Part of a small language model's weights.
Size: 25 layers, width 192, 2 heads of 96, MLP 768 squared ReLU, 11.8M parameters.
Architecture: RMSNorm before each block, rotary positions, no biases in attention or MLP, untied embeddings, normalized queries and keys.
Training: a variant of Adam for these matrices, 258M tokens.
MLP neurons of a small language model. Each row is named by its layer, matrix (up: input weights) and neuron, and shows model dimensions 0-191. Each number is 500 + 25 x the weight over its row's rms, rounded and kept within 0 to 999. Numbers have three digits each.
After each neuron's rows, "fires after" lists the tokens most often just before its 100 highest values on Wikipedia text that the model never trained on.

L2.up83:434500533497474536496540506540511504549470479483502489493559481485488504497522478472501470505508473489474472466555517499486514499440471474495482485480499569509462483463491484481491498444457517506454494512491514525482519508491466524488531484499539493514493534489532536484507532481518514478520514523506499460492508504516506468553521531493498466495510535464510484484502478447483514460474547493504489467543486514477476530522557490521512477515510483501486544499464492505489520517491513505563497508472524497504503484491452526515487489499481471506497517517462473529493501471452475519
fires after: "s", "S", " as", "us", " P", "c"

L6.up509:479512503532476554488537536506466511479503519517556452442480502512487517533462456500493494500470524499487531514515474499519485563494495479498502509483505531570499534501549467515514498470438481524492533526493531561505484463500510527484538504512495444508472476489499558462447506486481502499489511477509475445512521516508488474499529521508496497514489482496455513533502502507492530478516517511497507525532482498513488522464489495531495482546522516494511480467475519503477506478529503480540513474494533491489490511513490481515474469513524468473468479518464474503489567488534492490
fires after: " ", " ("

L10.up448:500490525517520500535523525464508448485553486509536459510464502525482524496449469522471460502516467455459451488537567473454510495519535538509494510480488466489506502496484486479477486493483482465517491504516541490489485509482474504484512461474513453501528486477463542498477511558498482526474499461532513449468523490510476522477486524476514501522494483472445519472489459488445508521488487507503542501518476520519500507472512493507491513482504487481510492517473507492518534533517508512508511516531493508477467500526443537511479480528543454478504484486482512509457506494446493499
fires after: "ri", " E", " 1", " (", " 3", " Di"

L2.up73:456481522514525504515541504549537494501510546485510502467527519521480534474509464494473460479504499470493519471507508482445472501443502493477480498557512550516456485482471453475469513481448491504473491525495530504490487473495440494493531489507562466524498549507471519503513510468510509499482533512526512504493538535508494466535476494504449476510497513508494491471532492473489474513475566472517504474531502511496485531542526494503491478510487494494506523507483476510475527477479472501561497509476515527525524485475463501521475505542496497494494504531446505521469535460482498498
fires after: "s", "S", "us"

L14.up586:507503495535508528545533487515527532520519448497505466480478465535512498422519477534491491509461525502530511495490505460488549518502508550495499506482463513592498522479507508528489484474466504491496513534462539486505510513472468490504477490484473493502545514478485541500497505509498493478432524456491488491516478466473500513490506543462499474474493469504493525491500516469526506479506478491475525469516506486505490515479500518516457496502490534500501482498492487512456446503528506456501495510502503470477448535503424501511496469551482480483497512489451519507495549517478489497
fires after: " ", "'", " the", " The", "ro"

L9.up414:431501531479473520536482490513493517473496455499548548543504469487532507504502508515479540517527478497458473472506567494467487524483466499471517497498468495514479528513520491509485547487521517553505507524523552523500501527461491511521509524494510547470500494504509490492485515534482510529491457458512534479485494490492553476500512540453467538508484535504510539497523502529452509518515538487531500494528476482468489560541501497520482522505510466465517512512490526492489535478498473524491479523444505515493556500473499496515507506516484509525508524530566522495498516484487499489
fires after: " O", " S", " A", "A", " L"

L22.up286:507456475510474522507553501520551520490495432507521434461468481507479508499442508462516518527460485524492439534501494502513537514524534495511472470474509501480435502518535485482512528481511527514516465499533522516469522523491477519525504513494533515522501489510458524473493510515549499466459466444519512472476528540491480474471503479511478521508528524499486508512532500490493521465508532489499497517510481488483487513521546481526471464515474480493497490500498491535509444491519484483521487491510496521492501505482445506527481510539459485463543508483469489515487516491482454528
fires after: " ", ".", "\n", " \""

L6.up628:475520491470474554484484498549509464508524523515521502465495518523537517528500487511507488482551507496501482485468453505529505494491471455450526468508486513486516504514522492522496529457485473514483545495509513468488532465534482514461477533555540489512514491523493483485429515531497469527469491449456483464496498520475528502509521478497514504525508558463501515455544460523501471529503512511499511524525471490504494519529533468482480468515536504489497513499474499503530479498492505488502515456470510523540517518505484479511477472502493508502510541481534495455440512451454502503
fires after: " un", " Un", "n", "un"

L9.up676:478463521526502515475548568495492472504565497481559519498533539517500512495482466493480488481520517484482455513497548504455492493483479515503481484484476510541523492487556505521486536472495511531535509478458509527526519477469492463453497502513552544520498520499491542498486492496543492526497511461505506500503546472491502498493485517489452504493493510488470496470481499511487472498464483487525520498524463538531517516478518468526485482518475525478479488544508503484523533472460474516482501494502493518470539492522480476498518512490504483478516547459509480490447469566459477530
fires after: " on", " On", "On"

L9.up392:492477520481496553527484544486479523524538510456518473506467483495478520472521516527518514485509497470500489506530566518530523462520530509488470485474482466516504504540514501558477523510516462492518492485488577506453523456485501494460461499503517491498483495492485521482483530533497489460484528483529522464543502521470501504499525511473458490543502476526495505465513506510513471450476519498484502475516486501416498528477558536518504476492493502473461492495505520510475532470512506480522477489437512524490537525517492509481529509485488477487490542487510495487502497487479456462
fires after: "ad", "f", " =", " f", " in", "d"

L12.up190:512451538507523502493545534517541468507449444477517495484538515531519540530496477485474554515497491510490477539472486470494511459499450474454496498513492501511515539543542520521484491504476511519520512514488538543495498471442489515498467539510486512497473479499468527468470494509516506518488536487487511481496525535478551499518490475485472533486508514461504483529502504492462518476488499501504484537521501509478500506483537504549491487539490550489552501476459450511497502475481517458533462472503504502525467503503513458553520451493499487499491464479520528503490492504539503485
fires after: ".", "ing", " re", " W", ",", "\""

L14.up86:495528466483493516512491497502463499508529530463497509497528478546484509461518492492461479527501494492476488460508527505451497496471501481500494528482426503538532532474459441484511457475479503530485487517494546505507497507448497501497470499496490488469522549515497513519488510527450515520504512476461555492482507493468484506501507561464474483493475493490497500485534521466504483457503496513487490480518503497514447506494486507501491447536538480475449471552520514503486509494510479498511504527466499501520466507509454535531474439517487484482452528466484502544493532472489546511
fires after: " the", " an", " a", "s", " their", " The"

L18.up731:490461528523508501488518550497490488471511464514528496488525499470486484555459454502462539532518484507463531516519530510458513501484491508527477484492488492507475485492518513527476575499516498534480476517460500541509530510495507474475503517505517512544477502560496516514458494498515506487492531440446522494496550473489514522483530467492473544490486530517479504510461522491490500487470481513479520460529493527472517504557532498520503498525487478474445485524511514508496450464536486437516500512515513487476525497517506515510526500468504459461476539478472502488482488537494499534
fires after: " on", "On", " On", ":", " –"

L6.up433:470475525507476517482495503480494484498464516534510470519462476517498510527478509513480461525510469498480475546481484503484482498513456500478506510478492531538465513528504487464490526474446498536494479523498511507490506510495467495448497494514489533488533502471495480499446533484500488478513483523482515459497524464480483461523457544501540510510507485429494478493484493480435532493509478512502569516524479477520461573519516543525495503515488517448502513487486506486496470506465489447509497454504480516540498492515460494523465456527523463502487519490531520485483538538499515496
fires after: " (", " ", "-", " \"", " un", "s"

L12.up663:501532510510545557506531495507499524526513477446502523430482440535526530501541493504478490520465525492515496493487480487451520502522517556488507495481475463513506505549512457526461528520460481522496479489501517542523476461495522536527485450506480468482529535515458513492474499487510531508495531486480483508474518475444489505515530491508528545471481466488466501488487472497504513468490519521500505517529502546528465501507488482496493495497543508456492494485464536480514479532556491483516508503501495467541501504484472466479498505529453504486487503478514468546499515529501464505
fires after: " ", " the", " c"

L2.up613:455469488495484521504496518506501510554512475483514477491548500536494523535506454489470498518486506502488508468550490461482510485469468499491499511480516558534485495446493501521453504493506500494498534544499501559503522488510500503498548477510552516512490541483510570484467514503502509515497529524538510494495507540508526482530532513503494504497483494440508533465539479491500514514453533504543491451536478501477478526549599493500482482514484475496506499513483494478487489510512466529527478516465520498488533488494474504486494503539493497511507517491466524494464490454501463476
fires after: "s", " ex", " S", "S", " Ex"

L14.up595:458467512501447480527542509482484472508484482478524538496494492500556515535501492498516566545534478494466471461520513457438482516495504487514520532526495480533560477526496483510533471456506495519498482516440537492524513502532511495491511527485503542522501527518493502517439494500488521467484522469520540465474485487515527469491518522450486478500506494523479496528543528508508514510437486499525512457506516522452467516523496531520501538518522461490500479505478497468514495514507520493509480461492486517499512491482476520516515508499463488489460519483560523490478513484471466498
fires after: "ra", "ma", " O", " Ma", "id", "al"

L6.up178:496472536532478507506470516544508511532507486495499458484512528539515517526466470526480487515465497489524477497525495496497493488516506490445514492515509501491469509486456528477476513475495456527510527537491522500488467488490431533509528478503501486513478536529495536469495530497503544541487531510553493450477563535488527538502491474501477512494471481508494498476545535470469489508483522446532507499526479490471487551543553519531497457516493486481520496487509532466483523474493502532522505501480512498531488506447535499497519509524498495485453499492469505489472571471498504476
fires after: "s", "S", " S", " in", " ex", " dis"

L10.up216:477477517522494545524452502482519512525495477511501526528537511494533519499479468484519549529483489460522477537509511486504502541497504482485462552560510489511483498463491507466514463518484493486525524486465526488508485517518503464453531499476512482500545507511503555518523521504473504428490508522453501517527478472509522520500472506506456489464483507520459496529508525484548452501491476463484484473523473526477484502472522514485505462548513461480496505547536492484489475482557493472515490485494528555486504526470517505484482506479469505466522484520506498520498510534450458495
fires after: "ta", "o", "op", "ol", "a"

L9.up650:453484483537509487502487506510521522495507489521543490514486490523532513493470468537488503490501528497508511489489514483451551539483530526495490494466470489540505542481500481514435495478506526556477486469489516506566489515528494483451500509486533487499488553507492541503522500516513568501515490458521552516528489485507493529530545527475443528483502470524483536468492491487474476477511518498517495471507444506516477540473498526532504507497506473478489481507486527492477491499478497520516484514488512471484540498488490497487496508544525435473489501493555536477494568486489506481
fires after: " I", " A", " B", "\n", " E", "B"

L12.up186:466510496556536498511500506533506537512499484500519518511488486516476510478483509467488538501479477517514498544458536498483534516529524490520481482516487497518481506501469440546540503523483513516472457451506497486512515532463529489471515478546543549484493495515503468432487485537533526523512529482462512516529538487498539517509504498515502488506506476508492502456513530486516479476499480517519507487535502457441487558517512511495510461486521541467513461454497502539525534496540461503491503508494497538550477480482490500529504471518504487517458497503526472546527535511470481506
fires after: " M", " a", " m", " f", " This", " an"

L12.up12:492479484505498547514503492514471529498499473464542459478518473482477505472526494487514537517476439509535512543475520439464521514463476539518485503508448520496533474540479495466496513531461518478468492527506509496510570507467478484500492504509494474526453488508481496523444518500486493497489518468463523509484504485494516488477492559479479469513503507523500483546529485489529455493514498515496559500533471446520508533493553513529524484518500471472463451478507500466511497504477492478520511517517506543473522511522489518530469491507450470468475465498508505516509507484488516514
fires after: " In", " in", "In", " for"

L10.up371:504520516514514523513495549510490497533505479495524483450532491519530512499537474487498509521507483491506464506533489466476507530473478545468500516489506521506538521515525481512481488496468482513557551529499516491508458467501514494496504454462520469472540532514520522501480520517534486469461536472528506459476509566495537460518560503516482494515519505453505522452508519497497523533476496475560488487512532487487498511551511499525494478520498446517509526480468516490477501543465491467508535500495518486548496476468497532470480514545471496503524478505473518536471479482476465506
fires after: "s", " S", "im", "S"

L14.up417:515516502498502532514516485471498505489515493486518525495507534516451516538484500506463558495488507473503519491486518503532507512502529534467521537502508459494481518561511454535460511514520458491469479512471499491482486514486553491477532489485526501525532547509523547544464505526498457482500503476536516508496543493487507523517496516483491466507487485486484482483543499502494466498475544450507480482512502529455449509479514478558524479525546481473500431524514495476482514458524483458534506477478523550513511483487486481549528500494498527503516489483517496477469519489441518479
fires after: "ta", "A", "ent", "ra", "at", "w"

L14.up731:455491505521470514483501508532472488506475529473538505507526497522493528520501467541501530492488496467488497527540522445496465506508496487482496506518480446496493471479490477481531511482528516509493465522483492526496514491552505504431509519551510500529486492499517493506467486476493507509480545463522531489491492541503512525472543515491443549524442537521504489515529501474543469495507485496519478467522481488462491510534500515543466531518560461476465476475509453475487512529514514498501480492461502485505497506474514487496567480475476474519503521483573520492509527496513466512
fires after: "ra", " O", "la", " la", "o"

L3.up502:479487504512496495499529494504474507546508493494519473458515487512460505492529447495455472519481488503485458497498500478453490519467488455439478518504465536528498496465476511500478530476461466553527504544514498538479517497519461509514542489482493488541485524476505517501535497483499502523504526509527507491513510524477498479533532504518466493498519548488469509517504462465495510502478541463564481510516476520491468523538524475484469503531549495505490560532487483523442534502485506532544525522503533480507482508455473509523481515509531478474507522505442523522505523511484524474
fires after: "s", " S", " Jo"

L6.up191:523482522486488522494565504484468444457496511502509506466543487477534503509493495522483522524493506513499494518528463456520525517486480481497464490499451533510520496519489504505559530472513512524449524478483502504505502446476510517486499515498519532507520511529474507486440492481482500500488511450499473495530502496495511477544468531491494481523506510496463500488516548491492440520477493484496533492499488490489469558474545478502506485514491492493483510489494480516512499536491525483509475466412506521509521484478470480484484424516479508528488539477471466524445534453484518486
fires after: "\n", " re", " Un", " un"

L2.up583:493522540509516520524534518475520514487480473518500523489512496514527493531512497466537510482521441470480494492450507480468521487501500475532472493518485527511497536463476467479561518484473495537467521485444475487532499479486525536512498451554516546497477503491496506474493507483522449474495562505561502472482565507476520476520467514531503513480515487498512506496513521497486484519475504451571523490508524496514499524475506488502474486460472499493527477481517518480500518494509488521490490496493553515501475445481494493474523451542516512454522543508480519504537496492509471508
fires after: " |"

L10.up309:462497486504467475480496524508503478505480518534499473527504467522510513493450469509501525503475483500470497539521482534496507515505509492485464454475463509508469492502482501492554517435524543529512525449454526541525562523494532492476461478503472450511542495530516488465534504460489540462497490508455489510495473491493556510521522500497460524510471513514459484507484518448494529463487485480472506480530456506483498520546484540468509509522516502491502469546498522479475502512499492495504513479478524492502547507471522508481481528530518455473495492497534516484528543519490466499
fires after: " B", "y", " U", " Ka", " Ko", " Bar"

L6.up5:489494496502518539525500502467527460512492467485555470550480470528489529525513457536489490488462482499474481515454524497470515525502494524477465540489429518517516528478492472510491487466481483517472494530493526533494515471486491510458495433504471514498507536484475519471456519476485522513504494479515535454507535488497487483531514555469516522496513498493510477479494497479522505506491511494510577524522492518486458530476529525504479522507533511435493488513470499438470506455501506492535535475504500538476531487508461500493484505542483508511506507526507513489507552529517485500
fires after: " ", "air", "com", "y", " ("

L9.up185:496473463502563476489519516497499506497507509477504499448524496524488498527474470502493484471486469494517512482511493496523481475478491570442490561533494496517440497500523519490510472492467519515549469450473509490489479462452462483463505499496517497496557502491500549503494520484493525466449460499485473521476506446481548496517486564518497501501487471506476506460489513508503510498442531502521478493551531499461444533481550486550516462506489515494480515512487477485509513498511508494509513492508522528472512507531507497536511458476512517484510515470478489508472493501497528518
fires after: "p", "f", " f", " imp", "up", " comp"

L12.up535:474529535520508534528482504487502495525516523504505488469469483531523522498495468549480496497488490477480523490476471475548510506467520491495519549497483531536516512494453490479473501469489516492515483539438549473484498517471473470512489522519488492489487512483437493520460493491494490528475517463501547521545506496493529473469498533490474503513517481534458516473502491447520489482522470499486485473517487487511475531491504494468518510468540444514494451475500503460533483512520504450505502482475513526533480485524462467481514492536468484543445516465483495514518517496474571474
fires after: " the", " his", " The", " His"

L10.up435:481483489488557490507509486484509505502521476519530514502482551512532506514474512528492483518492524463481473501504528438489504545477526462503495473492500457496458496513456523487524519486497475494480532490513537488479523484491477485509526434518463492510475490488510488527448510488444529523464529528522492518516565531491497483528477548494517517530497516529531518523504463502486508530508507501484500515606485530467500553520526462486458515498527518491492505521492482498502543459487506501506487526483475504518530494486463555503483460497504493516482464524502519517507523485472521508
fires after: "en", "n", " An", "er", "s", "ner"

L6.up298:495476511533520518530488500496476473524516435516541509473473489508534530482474514537493443469480474449509481490498504502514512489447491497449495496510444460491461522465522500507523480471479524475516543493517497485464553508459501535489514458536477539488520512494503472500446508530457536503464492536499514519555498528456482519498517528428510540496522523508534504478464486484495519510479501506500507540560531472530506512566522508479465511467497492517463498507490511492524513503497491516521502502490496488536503532483466518519522473469489513507501492523496485489504507488510515507
fires after: "on", "n", "d", "en", "point"

L14.up102:491485479550512519509517463464501490536518513491528519513493504526531503511484513521497492493451451440513472483537526502548524474540489519480522492507509516550526521498506472484525527501476455475519492466475523501465550530501501495497521502525489544457483511505484536501496493527504500467515500495485489504549565534446518514501521471494527506544522507490468534506485491485491482514505523509489510493541507489467474507511517506469500475526538530502440516480458515510488515526500503457517502460463491496542510480476481566549474505545521472481500482453509463505500502502505476454
fires after: "it", "t", "at", "et", "ur", "ent"

L22.up168:472480524487500489552527490477491539504513504529492475468494470516494528468490498483482478452452503500500488500515469512553505483482509495526451496514472505505446540499462501497549517475483491497486534486459520550475466479481521504466540467547536504474485520554484489440516501483469497444503477469501487495508517483490537484504473494535527483506482540496527490526518523503472534486455483533519515488506499511505482534486542479526486471519526515480517465543487484521490467444491509510539503485516558511533521513485475508493517437522525526496486520475496528517519504468483521516
fires after: " |", ".", "|", "-", "=="

L9.up99:491501535486493483535500561504486491496507548474502505519548515480530547493539535485521494517502518526503488464498528479534468476512490504446478548516531479496491497540521505522508513462488475511527471494472527525472549511480506529492482452515530503500507500486496549504486527528451494444478483478522502500484528486449526502474445520502516452494515492500511536481531485517478483518488507515548462513543531514448483485515557520469522452488522475504500518545477502522532504535514497484522486511479543491508516530524516505531500486483527525477518539465520469495489515528505472502
fires after: "p", "ed", "d", "f", "ct", "fin"

L16.up286:504495467554503509485496496519518463521563552485506496502482466526504522471522492528485512475511484473466481535468526450485480516444511536485518517505504472497501473530474466546535524459468510532500496517462524523507511495488503478490479507526491530488476493474463456516483504503475518482485521508529527489536504521440538523526488501476467523470524514498494534509513472486549452500516506516532479475514461468520499515487497486502525484479518494508496467505498505540543504485527479491528533515502529543508483476503520477498458470567436490458487530466508496511482519470478510536
fires after: " ", " the", " his", " same", "al", "s"

L6.up558:474499496497473507512460526498485532496486499508499486466500426490477502502499529481446494487520487479477530468505505486504490528548489510466523542544505452550513546513504489463517475528465475478532480478483500508515568467499522487454446467494485474494490518552516487521482523520519536535517543475476533486541532487486496494526529491496502534527468469524464486512508515542520497444541503486508496504549513503502459545534505496489502463512491493487500483538532529480526514508458512520506504527478510495528503474477491507512542459517518535483494519463529521512499499487480487476
fires after: " ", " M", " c", " m", " D"

L14.up462:494476487537511501505543485533507481485468474505518473498522513493502513505496503516496540494477511534495457567521495429465542469497483505484480493495505510501492481546492508511496535503540515494489441505531522507500529480474487480483504520533562541546471466535460525490482504525513509468490520520510505453493510551497527496504520483500482527487542565464493509527478531468473448463468514485528500492507486513479495528516545527551497491543469489512535473469484456500476478499484478485497503526506520486460499495433493487525505496527505533476516506477548485500481500509504487486
fires after: ".", " A", ")."

L9.up423:482468468545528525505500520490478430498490522452532483458466467506471528507500460486485527497483519522466460553468553484457520495478535472498477503484474485502469466539505479497513502533490502494454463537485501486488544487507464525470505488523535505481506505501476493481438493497524543510491549491520504485491503512496487492499528527447500562506481545527507492516497484474523456479503494482506517517514452452525494509524571498490495514497500485516494487477451488468511521507501505517483510476500486530471566497497468519511452506511457503482498503521518493481509504501517507488
fires after: " in", " In", "in", " pa", " 6"

L15.up569:487469519496487475478491478510515542510531515535485493506480483521514506498492481531509518434473506495505529525494509498482510557513514513523468536521498492573516531494505491451543492534474483510487497462451513502517541483476522508482483447554495511502506500541496487505479531552495527501500550487501487472516525537487514503497526497475436499474511453549506476495519495518525507509507431453495502465527511504453496540518538524476499449497498473514492508496509515493541518506547479504514498521510505504556463477492490471502517490496465495496461509529467507511452497504473510469
fires after: " m", " M", "m", "\"", "M", "op"

L14.up214:494492465483527505544492532487451519517511469514532524490514472558530512510503497478508501510513512452483473475502538502480471486522482522501487488550490470491508468455515494529480477474467483537528540471490517499493506484509496447480554504498507496532504570471455535506504507512472505513468534484491502516523534435477521470504531524501489485502455498518429494476483512490482467474513508505453514486528518524482478521495501487499534455525546490461463520544476515473509480478525518508535483464526509489449477490521526486470497504494512480490533521471519492529512517526472506482
fires after: "p", "ci", "ance", "age", "o", "ta"

L12.up620:499498479498484509513502486489517501487508457491485486532543506504525507512482499501503543526466502499538454534505539497500543478512487526501502499548474491497503483502487491488475508465501489503477504489419480511492491475502501473508549485492478536556477508503485556496458523549465545465480504455483491500519502496478519477498515519438463492509467496517433508476497511482528468524455550490511467466520504478491487512490525485506484477481522471452488483511490494479486492503516513464553551450479498491466528533460503493509529509515495507455506464483475551509514516488468448501
fires after: "o", "an", "ol", "ong", "vi", "i"

L9.up691:501485471503514491512494511540485510520554488497489458522512488498481516494514475532478480490456517527497498486469520472508515494552490473507480538507504460542480506562486432515499554504471494519533509500481504519516519502471520546477467489528496548524515497531512522485461476520517533484535553451482541465519540461490508473518487486485473506479514513530533491490490489516513526465513482476503538494545501492452485520509503533520449453565508527491508457535466506492475523517506469491510479507488494529478496482507529517485495475492457483464494492484495479476504479544520493456
fires after: " M", "M", " m", " F", " c", " C"

L16.up459:505499566486505520543502540520533515484496495522510510486519486488509523486514479464490485530506483489452510502524533449486498549455487461490513508522500504539485492475446456535549500463510507531514504485531556500524528484499460525460470482500491509546491489529510534492481485524506483512478531541529515506504492469492545455529486492515444475534486514502504522500525529468480464492489495496562541443518469524489489533498521561512513506530470530501493472524483512510485496548479465510511482507450508502503525486523443489501516452488487505491498524507485486487502501484512510488
fires after: "|", " |", "-", " C", " S", " the"

L6.up103:468518489480535563488533512505479515492519503475550464498472463492493524553502490477480507498485501522509507516480466494511533557517452497443452495469453531524503533543489437532531528478479465555486497524519495549496509520541491501424483449549524471524515498485503480510475511484484519493487506526501535510521540534494512462525518488516495508503499537466483511509506494489487518507513508496495536474521462466503485540496488498503496512531545494488498496512482517507519499520503492485500493497525536493488509497514454469472464475528511508474494548461526501486497530472489510536
fires after: " ", " K", " G", " (", " b"

L10.up393:489517529480501476533506517533496478481478489475530523494495428514527505531536500552496520477527517424497445500516501493515496518517501519476487478489504479486482498575551457540493487471514513489521504498502510480487511487528521532509498533533491532493479464507508466485471540496474491494510449477512494470513489565469513485501528491517499543498432515483500503473539511467484516497475526483526516511527488486506495530537487482511504472483507463485496504497521509470525546500470487455479508535507542533506532534508474459489550496515532524520491512463502502498470538472502483537
fires after: "il", "n", "l", "on", " Wal", "r"

L15.up534:466489478485487482483496468485497452500469496532519476521492531515560497497473490502511483517516456494490473464467524462476532534470460539506466451510499525504516486552489481521499489513519509507478482467501536546569519515505516489498485495494472542511512519492521491477497506511488567475514484443481561492475521508497565512536529500495497546510527487466474506496516505470475509487444515492520531484546492471484504549554493548471532516486507514486525476493501467515489464457487511497484531500520496504501545496456504503505520516516472483509474483518519488471507530475485502506
fires after: " A", "y", "A", " B", "i"

L9.up333:495467544564521467526493566544481498526487496535486509524518464483508530490473449467501526516517488498485476550458506476500490515461509508485521537512512452525462533502512465476466531504482500530501442493502506497500517482462517517447537488504544503525522526523549533503483504510522489475460474504538528510478503517506504519475493512471489500514477474506500543499512496483533477499510540462513502523541493507450490511496573490516498501508516459465500498518502517500543519541518541502509548479518485505471505499476502506521509507479535537487515519508533500505528530514500452486
fires after: "p", " pa", "d", "ce", "w", "la"

L15.up591:518540484498538496544524485508496461491544464443529476470467467531497557501453451492442518493502453507468497512500504418496493564499513523491516467493455485517480485511490505503511489475475495483529514489529520494516503488495467510493479469516500480474498516515454480521498495505509486517492508474508527507498510495493503498503512518440511493547495551522488495489479461441492485499494528472530487495503463500508520519486506483517514506496469466473485470520493462459507507509485493486505526515485495533488529484486463561513502497528489474487481538522508550459481495485522429525
fires after: " 1", " the", " 3", " No", " 2", " 0"

L14.up44:491506512535522475524460534517519481535502499494490501513524521505524518492523505475480527512513542506507489500500453503481508506466509569502518560498499462527489482574481454504501528531506532492497526510492502494501530441475510504473539490494532489550535558536500521499502500510515498512536517468497532460519493526511525523548522514498511480523496481520525517486520490516474496514469540459515490512527524519483500532493525504525487460565548472477478416525433509455507515495498465469505520462503500505515491509504526533511490492477483489507505501457496512484519495485510512477
fires after: "z", "at", "s", "ing", "k", "port"

L9.up67:491488554486514474529534513528539461509515437483512498454466496513526509503524512512493491481473497482495538477473482525521547527514467494524461507526475512521513476549545498550508511445488503502487528529521534492520484463499462557498494506535485517457470460495509508493475521487497523500491497492525488461539488552450531493491503460479470514471490480492510470483509497505478489525530474485544505500529508506475478508551517535491479487522508505511491516503471479511479508488506523479516505473520581477555477560533448485496491482504494475501504495477468477488471497492490487483
fires after: "il", "port", "l", "ion", "m", "ill"

L15.up225:500509515489474563515489463498480485494552465465518510500490441507506563479516492526430499501500508524496493537459504499477496519490502527518519494467510489516502516471460463521452497495506520525479473525453483494488497486459499495507502489525516500487533524511453503526479484513487471514452479505452551487519515505447509465508516507460530486535525471517515514511486509490448488497487501515484502522532503508533479545472490480504510506480527502450520472525464506508511544536495492449491540483510503531491497519514468498466481510541465487474465545485490526455503514442525496498
fires after: " the", " in", " The", " ", " co", "ll"

L14.up386:466472489515492487483515503503542502514496507530525464529532469512535499490493473478493473506428521425491450526498515474472538521476516552515505481511488497487463491498467479498510506458531528529498501511520533498538531485469516453454501527521487532497488490489498524541540522464504551507499506465492557472514488471518518483515510539449438502493512501517524516493525487442466485492489508461493506486514495480506504532503488484548499498480497465481519475500457499511507542509500500500511538504467530514526497498466496488499528505514475484514490504508507568476500555490474505458
fires after: " I", " A", "y", "z", "A"

L6.up611:434503521494485503481521537521531485479485506513516491491496472533483501480500478466468483507488463505487505480488494487507533554505458515508459510490497490503473505532511457482534552526543486537497477518515498537521512531564486473477472515503475494489553492528481546455503484523503512490515483468485510480502495548503517510538527530480480511475509529478466480514501467464491505466483495503517492488519503499467501540500506516506503505584504519461505509527521496509504504490522490479513539500508512490491523516492484456464446435491495488465497534468473555477505572485494473535
fires after: " H", " K", "-", " ", " C", "H"

L12.up677:475515492475482526500499483489488476543518474496529493497496526509444495521533517501500529548488490460482477472495559507516508501523494528479474501511497484528485511557530474534489520503513487497488526485473499516492517525477493527501504478480518522510501514545504500486448489515515518470514503467515485496517506512464570546547515487478502517530515491496516522504516507496474465517485518448517505476518518493432468521513503540492499470520538485399461470550483531507500516529541452461506518463485494558516527503474511496530480502487524482527509488474498504503497532476476480462
fires after: "at", "ent", "k", "im", "an", "act"

L9.up455:456468495529449538526512516522475481537563494528510482497503522496507528526492455536502537536523493487499480487487544496482463552514488521504495505487508454541497501505504479505519506493509505560455490509466521486479487502478533503458516494511486529458524506498488474466462463501466513524473488440520540490485476507505486485465504473511485528463481488494461486515508522493493509483459514519499515485504504511491504532534533494555501519494484453479486469477486488458505524507554458506474526506443483537497535458458464486491475488484454474528485490491485476478511508532499534513
fires after: "ra", " Ra", " so", " O", " Bu", " So"

L9.up584:504512498569509513487507487524476535495487507492490473503559458494542517508464494507499518482520478486483508469507491460509543539525512471501520531495497476576474511471491506485494515465440502533541529497481494555490531465473487526482524484512520525529537494518484517525474489479503517494531504516428519470535514510487536520478521484496489460486475504515510464506466478511505526505532476511536516521529512514491499530507523493503463462502481508452477452494496485496536523502543460487495486508500506526539530477479493514515512435536509540462483505511489502515440494520499470506
fires after: " m", "pr", "r", "ce", " c", " M"